{
  "n_kv_head": 4,
  "norm_place": "pre",
  "qk_norm": false,
  "attn_scale": 0.125,
  "tie_embeddings": true,
  "init_std_qkv": 0.0219,
  "init_std_up": 0.0219,
  "init_std_down": 0.00517,
  "seq_len": 256
}
MLP neurons of a small language model. Each row is named by its layer, matrix (gate and up: input weights; down: output weights) and neuron, and shows model dimensions 0-95. Each number is 128 + 24 x the weight over its row's rms, rounded and kept within 0 to 255. Numbers have three digits each. A neuron's up and down rows have the sign that makes its largest values positive.
Before each neuron's rows, "fires on" lists the tokens most often at its 100 highest values on Wikipedia text that the model never trained on.

fires on: "o"
L3.gate256:159122124115145144153155111095144127119138095167117161139127106170116098164132110101162153096148107112135094111105117117172137094130146165153133165124132122122145121128137115097128141077124133182101127166123144094110114063119150149129167143101149144073162145139148156118124138133141118131
L3.up256:140126114138148153152133096092115127073142135099148122138170173117142125157114180163129131149118155114089150099146120135135099119101189115125143133129126191091100127095123144058099169155149117107119129123147140135152101116090130126090140122167180115124178133125122156111142105126119124102
L3.down256:194102073149124112158144143120156134136144138132171084120152151132132113159096153122179111150093103143107142124132133103147162153132161113105175145125159111085130133112118105098125123131152157134142134108146154124116126108135160127103139088115159120113150134120126163170152126163131140122

fires on: "y", "ry", "ary", "ent", "ty"
L6.gate104:195164110121121143164136160141134124123120132126129139098132121170149137142138147065105104141148170140122181114117158120143151110125120091118121095134111104129182115139108152158165101069158107098095137126123135129136147148099131166127142106107085165107130121125137118123070142130105110146
L6.up104:129141135165127147085126134066108159134157128140086103115127157113132160118126137155109087144147088149166110141122124121133078124098110163130083187120116142136109131094149139100073112126133124151125114130121080137152096117102099119151170096105124163128068112135128136141098170120122147121
L6.down104:148124099166107120163145087159125100141128120081152135164144138143173137113129140139152088129131122154123126140117140091143140140075154082116131079095121089136121156123180101129133136171141097116116113166145146134128132086122160111135095113176105150140077157138168158145122113110149106153

fires on: "re", "ver", "att", "us", "ran", "p"
L6.gate119:127124124085131097130110107116118094135110153117117143106121144080167145146134116138156146136124155164124129103097111113119113109163097155112178115131128131130121166141116144148139127087110110139148122129101150126155136137119125105122094164131119093107121070154154138130125091137110102167
L6.up119:117109121145141136142124104160119133116134170170187129143123111174100140127128158109132136130141119164145180143140121128142151104153146128100094152120116155091089114130147104099162104108129118106116158137145108167119144161171101163114100140123128153143123108132104106110111098145129126095
L6.down119:152114096124128132133139102142175123117093111106168142144150131093166155152131142114098113134142141097122117097134173097140164140107108139099144120126154069160125127092111113155119128150095144120108123139076090130145111168082174122139136144128135116166140097120109135126102142107107150161

fires on: "re", "y", "per"
L6.gate129:119124120091182148155147137135138116061131141124105138132119108147123152135116109161150100096106125144164128096066110111118107121062111134118140127131145152110130132112150179134124162143080138145130133163085105130132131161135117112143125132184139133114117133155187118117092135116122118104
L6.up129:111137132116143110152129127155120133045135119125128165128148119130118165113148172119162136075111121195116135116083099116126126124122132161110111095176176120119101120121117138136147091113115117155114136140130096122125094121105126120125144134139099156127102135131160121111083148144147143136
L6.down129:131127106171125132128086080143141129180101152163148084149139158090124115145128132092086147124100105091125128124150135131120147130140141112122103115131097112152171124140126077162102158109139130122109129098137146095129153135125142139168119119101137113133119124119116117169143121126110121160

fires on: " r", " en", " Th", " ab"
L3.gate14:102128135148144122147156139077164127100109137141150127132151115136156189133047126121101142124144091127127129131112085154102140144152163137133149120139100115099106094112140155138114136144111137167089048132138135119134140129135122173142131159131120106117135144106093148124083114094192109164
L3.up14:125126133122134116125161102149151131119105133121137093120148125096148053115235101147108144161143109142136113121134132138113160104154127099129110108148146097108105122127112130151111129118166149182126189120117096121112133112146146127118095108140133102151133113133083123107124114139147126096
L3.down14:123114134123133120127122128128068127130121116140121239134124132138150139149035116124115129155117096126107103142127109125109125134113157125145125111105108110120145117102115112143131133160113121153170109147138160132139148111089138153136128152143102125096142157107119155113088115093166126150

fires on: "o", " Go", "att", " go", " Pe"
L3.gate486:140091103149125090117156121120146133139153108134113148151130146151122126151140156102162160123074141126113110096163116160162163084172097122082143122150153124091127096140075127083136097130058144131134102105163107124143128128076157118146152140162116150130134107153145115135112132121153128154
L3.up486:124130187134147143117126111092142185097113138128186117146146154138102124111126122120149159123097124119149100132120119092138183120130152112143106129144093139123110133091129149142115121112145145129093126106128117073109117111119167103090143089159117073185141140145106117174135140137154142155
L3.down486:200048118135140102126150139117114158166106160147156065142094117154095130143123124137128126132133127164135125124142153157119163129153165133131124128131153138094109155079125121141112133119128151095098115103149120082107113112160139149136118129177122125120123107142108137151165092109128159135

fires on: "y", "le", "n", "el", "r", " and"
L6.gate434:127154102143159109127125157147142132118115129101100137091135088159105110161150139143096099118174136152195145131090111111116148140135118144161140136121091101135138116153135141152148131161105108107158158111084142097140108140134074100148099118130138125128131153160112123128116142118094137156
L6.up434:089133153123122159094108149164123141089118155092154119158108109156151171181109128117114116133138125170133125089114120117120143100147117149119112135096126134126125156132134169115119152136119107137161127148158152141119141123099138075128136104122139118104062152105143110144086124148127132128
L6.down434:149137134153115145108120142052110129140141150125100117079130140160115118098126124127139145104139155091132106169137107173137166157126159140136130140120122143156133088109094132159135125087104186090117133096143112114109143127128103145110124148125113141121127087140123122154173177133100140132

fires on: "'", "’"
L3.gate216:127127153107136105101123130150110122125157125115127131125104095144121096137142145129123114141122139120152139120121158127154141097092146170124148143132127164128144193057150135171117108166140109144134123183114165107161131133135109132128086097131119076129111174162107114142086130128091157126
L3.up216:138161143137092105138121123149105121114149111115150113128126105159106129161131153143110119130108169096139149110125142111167156152048125141131145143135137145128140161066144135124120131121132105153115113149107128087154132101158098145111142125137124108144106150130103100167100127133152111115
L3.down216:165155149104116133094100117145164121139170139134113087109129129148126129109149129145138109132133161132105191137148075115130178170118141156140153152108097133110155131104125093094144090185119153139088114145100143102160107130108112116120143158132116107126139115141111150120129096115107127135